Weights of a small transformer language model.
Size: 25 layers, width 384, 6 heads of 64, MLP 1152 tanh GELU, vocabulary 16384.
Architecture: RMSNorm before each block, learned positions, tied embeddings.
Training: a variant of Adam for these matrices, 846M tokens, 5705 steps.
MLP neurons of a small language model. Each row is named by its layer, matrix (down: output weights) and neuron, and shows model dimensions 32-159. Each number is 128 + 32 x the weight over its row's rms, rounded and kept within 0 to 255. Numbers have three digits each.
Before each neuron's rows, "fires before" lists the tokens most often just after its 100 highest values on Wikipedia text that the model never trained on.

fires before: " ", "2", " UTC", "1"
L20.down1084:101107048124123048114155126100045050080227152142115123112133126102113132120093127114143114146154154090080167200099088151093075082107121104199137098122124125161128065124089155150104140069134186107148076119159082129153115083119143126174108116139118112143131073184120109152179063133128165137136125093142147146150155141081164143116156153110193151114167141174114113122090125134146154123021

fires before: ",", " of", ".", " in", " and", "\n"
L21.down505:111157097159086100156144135095125139163139166125150089110060100092103119165106099113140156114114123122066136115140127122116097091126118104113078187163116068137154135140095083213115135132145192121178152122099071173051153091101102148110134126098094176143091107182161162129200072175088133094170129069142209111125132104162149082131128048102226114110127200155174077065154186137094133097093

fires before: " |", "9", "0", "5", ":", "8"
L21.down80:180107169103127142164101157146137088155194112145131182142096135118135136096156160100094121084097069095117140169138159097163096110193104176182130119102101122176129143079108185105154098052096136152148198125192145171146136191194176127123139116128079107115163176080126166132084137143095102153152082144140117153120149098125145100080108082127163099179093134132151126130167135124144092100076

fires before: "1", " ", "2", " the"
L22.down258:084128094144158124111102118067097082066157158130142126082065143138138119129156143147120082201138152117106108150089102124145129093097130126111195093107141102111138115105115101169131161160082094065063054138130081089188114079145138142102149143178069159147107170104112108141178129118123143102123063106130138149128093123155184145147105104146156129061144108110125108125129118131162128127070

fires before: " |", "1", "2", "0", " of", "9"
L19.down319:083125079103142071119124072140144142177077169120158093120125118083164087168099119094192134101135166126161181188214176151130075106149152113139143101091130124168160095143133162123129165077141120136111129139151150114111160124124077126102117065123134148150158127127112129152130146140130136100177157097113145095148118156095143090131151103191183130075103174087188100108116132088115182109108

fires before: "0", "1", "2"
L22.down280:097171163173139121110135181158121087082160124112114116100039072152122111120130084093132000105121142091158148091160154114120098135145154103104186131086141142190120089088197097154140111149108161143118121150116157147182094143133148081071155116138073176110137155101085169149114143095147171132154095097174144123157154131122133141168186154120139168143100101054144152112105107125163148162106

fires before: "1", " ", "8", "9", "7", "."
L17.down733:052139135138147093180127112099177101144067093174094139083163143135128069186165182103140097036145153111132160133125109072125134214126102081109080090164101133103105136160150120093131137153162170145105137094168098153103075144067111144160116141132135118135118062153128161106119145146120194186071140105191089140164098125110151136132099154141208123124108158142129098082143141114077155055084

fires before: "1", "0", "2", " |"
L19.down40:165104113155163125181090158122129084141145107145115175162095106094124096106128160131173145147179133117114140114119118108062155200177118192132085089150164094109173185095106060167102100093159123132114116198123088103053109151076101074124169109103134223094087085117142138161121144109131141071105121152169112132123101124142176207139117135159205151112121102149096116196124078118108108085062

fires before: "9", "8"
L22.down696:123080136137156120180109117109084128115083187151109132090089134091138129099139155144092153145137088138141155098086142104126129186174132109135134131118098080106144082085109081091141096124146137114103147143169157115205176103176164165098156153139150115141153118139122134161115064135163178184115107048114166108152099110129113147125117176171124140069153124151159092106167203086078131071184

fires before: ":", "=", "″W", "′"
L19.down1031:120139143146138071094131136104125107114130098153136121131087128137153087112169137137140181093172158067136100116202138175170168127061140080111108129181145103130199205069139170161137103056154161148131176070166101169144184149056134095089107130103095100144089109088117125109112142148124160110144122153134138157079151134086092147191143152133237105133167167158180070147100092118115152149111

fires before: "2", "9", "6", "5", "8", "0"
L17.down206:084091151148125118128127151137131126099189113109033120122142174137129069149121146123185103084153165141116179133133163027174097204139082121103097116163152085114158120117128057113083146188129157120052134060171136162116050112064129122110119172108150114106137091172165120106106195139142153148122132183160130081091135112146142133104084113136217120141113158155095124100135168097088092098108

fires before: "1", "2", "4", "0", "8", "3"
L8.down200:110135146129166097132103107118140143111146164152121156135088136173131075129136158110129146096156155086116127157154184133187119156170101103152137141132149229133166125122126110142128080127137154171134183096080067117201132168142106104137122090092125084114106137011175144131119133115108149151153149101169042233107096127115103083116176144097146115154096113118131060125079143106185111171070

fires before: "2", "1", "3", "0", "4", "8"
L8.down815:075092149137145105109112137087166183061149142130086149159098095143140130091140123130160151181199151109132105150174173157156148154134106096176128133158133195139110156108150076138165042093137137182127162020140123128188139136130129115135119075109137092086132170072119124099215081132159132185089210148192128255138146145042120122138170145125110085142153098106142002132099159130162132134081

fires before: "2", "1"
L22.down1125:126119145178129141108155124121165154110052158093044116162169124154189114149123137097121144125112132122189132170147150145112168136206112133093188163100149141125119067123163139112121091152170101086119134171155127123192065140121167108051165106140153150121132166092132178123151120132142133155133138112180177166162079155093182089133157101169055135139101137069162085133125106093139090136134

fires before: "1", "2", "4", "6", "3", " "
L17.down358:133153127148127119155104132109182083148119122133143128153170141107090152204126044108136115077150122180118199173113090093159093096113105068065138128077097137157149112152077060122144114162108135096109111167147148128160130132111180159098121175126099156107049112148113123121122075179068134106191096136085075062139105200144132133120125156093135205112173122129149118169126220132123153119130

fires before: "0", "2", "1", "3", "ta"
L20.down167:121122138129111069131156117149105082099123157170113156137130127133134090206092107161144139147129131119110069183190146118096154130123113165155135131134163132146144161141104111121128168147101101145099139175165123092127088159150133144146146142168174152197133151130138164130165147093134135157111139110145130126158079112142221106127090122117219170120099112092135149119136147105141206117132

fires before: " |", " ", "0", ";", "1"
L17.down22:114086152113161120151115155132083087128157088121165104157131142110149126174121059166123112177160126107138159114102099150097135109108157129100064099154124068119141109142093135114113091153062148102157128115091166075085103109086131186183086082083140130088104125113198103106086159140150138149145136074169139156172091129069158123112150150170167131165129095123095076136137145134150157166093

fires before: " ", "1", "5", "2", "4", "9"
L19.down943:134134128070125125164119097127116128090140137134113115104148121174110133139139159115156098190127108126140138175152133159172112093118145116149151071128134134082136104149163081138118111204175159131171115123171138123084150075084111149106132091132128144138103134145128137157131084139146141114110113147097111093149138152146113118149142161142233141133179171080125111086091139112128159132037

fires before: "9", "8", "7"
L17.down965:083130110092149116124128095075063091133073099120072150043158140139179164137084086143120106122136158164128154143090115159137086108177093119172135117143077169115106139157130106089117123126122102161149101047158102116169115067107133128110142120121199183158134128136191068192114085162160164093119141140121102114060107129132180089114089128103195122048138164130166123118171147128169104111118

fires before: "1", "6", "7", "2"
L20.down18:130143180164176112134096102185157085155091148134118117103148105111149103162094086133071230159093130138135180118150100137094144113117100107156142126119131182182157106140160121125075128150156108122133112107102143124109073144161100062126149087055164151143135130092142115135118112131115141129126145088182147121117137187128106045057145131099210213110155129117091120095103213131117139078079

fires before: "9", "7", "6", "8", "4", "5"
L19.down25:133142128144169125145076002121112115145120118069142167121132120094160148076119115119137156090119087148142174139136094088103094128119074130142107101057142157105157123161138094079060110177094083105120117111132113127137074118115163122158125116163144152113198139138142104095102118183079108120116135112106109110197101119108125153106129191160150145052197183117111089129154153115107255090097

fires before: "och", "1", "dale", "3", "6", "5"
L20.down354:074090149104141021151112092050155116147158162189111104137096101099148098159179062151162073215088094093113143171128154156128126127179135120149142149151143081138115152126134122147076121149139132125117171091126139131158137161124107091126156091075133102088137097156124124150098133133148183103161142127100129184125133133115133139108131062153255101146135168116140121102087160135168127124124

fires before: "0", "1", " to", "2", "5"
L22.down1136:128116097130201150141094105113176135105118129144092124143100150173134107095144162144107073163110112085200186120103135122129108115144118161141134148122142118106172064123135151173191121147089174151114164200125174146182099138142132130089127141089105135101109173191096168127118164117125121154149103140131120163097126112156127192174064107105073149142103116061100127193120160132129133169114

fires before: " |", ".", " |\n", " in", "\n"
L21.down586:142115118151126116177092092118091067113123114141091171101139109169144121182136093141144150166105100144191174132134118089141121085160109144082106049200121125103151086176155171181120130108173123114117172074153077107148064144093157100124117082082096119139134127133132136128160082139120178120195123080147178129137105129139153160139115128115166124112175136169126140126139152084127115120100

fires before: "1", "0", "2", "3", "4", "5"
L21.down481:123078161132179110122129113141112090106088178154065065086107096109090083110139116139101092115099136127146139127105146107139130117120172144081130088130069172129144076097142075154132137096164075138142096151143114157157119182119144088051090148179089117102108126073106182148123164097170150165068086140130218134170128132112163117135158109114112211148084104110118110174090138135167152137102

fires before: "1", " the", "2", " "
L22.down1078:139089082160178099135152115118087101109137154129087160092163100148128114103150142089147154143183114123113141114103077096140127069159125145060165135110145131114132175126090110139121146135113195130155107132141067141229097120174149145192146053128143080118107151125106082087110084135121110143128197077173110132158137093114085120099137117108154119121094091131125089077141140099098124201125

fires before: "0", ","
L22.down576:104038125171142136123138166085107123068136108185163117094090124143137121105141128163105060124121119175119214088117111124030111174107178131080139149154116144190180114106086122096096105143110137161110108147107181107177104121097170164080150145130127142057142124102135173143153101109103092145147114138133166115171102138169101154132122131142255165150128124134088119154150135109162111097100

fires before: " ", " the", "1", "0"
L21.down1108:094143089106173179121120209125135149094151096122065126128059121146065130151111093120104133158155115156159125125124200074106129126133131102110106129113110078197146122168172104136139115109116131135134103142087123132145130130147147118176077123085105217085139134097091136180129136135166136075135093147089198126185117126123103123126122150084167065154113162101161090140111131133134181077126

fires before: "0", "1", "2", " |"
L17.down943:132107104147145133124109138084138135111114115113097161100137148167133101161091149105085182124096062166111133158101187094085174196067099152107147145144108120172069132149173133111152114096129128113086237168149124098128079177090122144180120113154132107132132118147097155098093205116108172164122170151144126116190114139146164109153133181156108173152133126078104101077099119076165140124118

fires before: "9", "8", "ust"
L22.down534:153160108090143147197101049105142135157080169112130083149166108098149159095165139136099156120102108119103121095140106143176099146141062111164158137133125138135194136160116140188121108135154120137179125163160132109058126129140117118146109108179091135159090127102113116155114120096129111146118117049125154143087088110109195119096114113133152130079212076065174130147130103106057161119137

fires before: "f", "{", " |"
L8.down398:130076124119153124050123163127154142102140166113144176153159112173129161085128096120109142125169090123150124129118130120113153094139116205088159111147134074126157091120099139154108138163064128127157161137099173104115167152069107120125109081091159177052131096121159127123151159075136133071116105073134112132136106112099173153171118163136238109140114158146130000141077156101093093095094

fires before: " of", "ings", ":"
L21.down955:132145097130161148121068113085105102118138169119162146088110114067163131145133105078144105139119185120146110147156105119120138135124091131141073148144083135169134140127125119089074141108116184102142135100129085097093167087093131106139131142093104103204112185049128148097129082229141136154208064124118103168141088153118141112140128133148219159150105133154182146045101172095109149137080

fires before: "0", ";", " |", "1", " |\n", " |\n\n"
L19.down695:138076119133124115193083112159139134156148136149078184115130090105156125251112125094087159133100101169109128114114175166098101163101156147105081132177083110141145113182125139124118137116134186110156142140116108119091146131124123132092116063125125165169124174139130158139136125174095146151173103135177132139112105072137180080110104085129173155128095119111103130140075177061178175126100

fires before: "1", "2", " ", "4", "8"
L21.down490:063124076148172053177099095035090090154089138153100123134148137113131117150137123115128160104119126149097147106080096141086140120154084108107092147177138089122118173133116114119093142090145174091105145082081084103106136064149081136140121108172213095146102122133136104167165118150045154116139100106179127108108138105079154139091146137161201124136165115112133107119141086123112133112116

fires before: "2", "1"
L22.down772:065163068139128071114148090122086117129147116104177092154100107151125149181116103094124154142089168101104099134115137143112088106163140105158101132132135106161193080112149113092110167146097159137144175104040150133183099118147086129128216101096119120191152100054142116110156111103109218140128145132174090131090113162102108145141135126144163105163116158128127116131111117101173101149099

fires before: "-", "|", " ", "2"
L19.down1065:077111124157174091106163163114157145116172128084118100116111085135114141165126121133106119099125114088086159129058138076121107141162130175123137119104159088155140092158089125141100117105050128067089100170092137140191122101126142105151162082103145170147150169098147125132128109189151130100141164117168076108126090111086170141166088108098232197082149155165110147119149118098124137154082

fires before: " ", "0", " of", "1"
L19.down575:136151143107149099111118117123152138112132177189104109162185079199101193113090108130144072157166149123157108131155132172209109134118085109094114121159094169154084104164130132130148169159125130134120150101165127100113191112157124117147137182051128121135083171146111132135123112167189164198136050123078102156137085121109134102131117122063153114180155104135101151154106099132137165142092

fires before: " |", "1", "2", ";", " ", "3"
L17.down1125:064116122151141140182147127146119161116150083112158137115098107088165169133097107115083141162142072120199147133082142046094175153145117206070141105144157055133127153144104082134092105138098114124136190135044134105140059127103121179119155038087146136102101101130209135090084117118121097095155152072151102145084070151137122121157201129176198059126112116128063147119188118154109130140105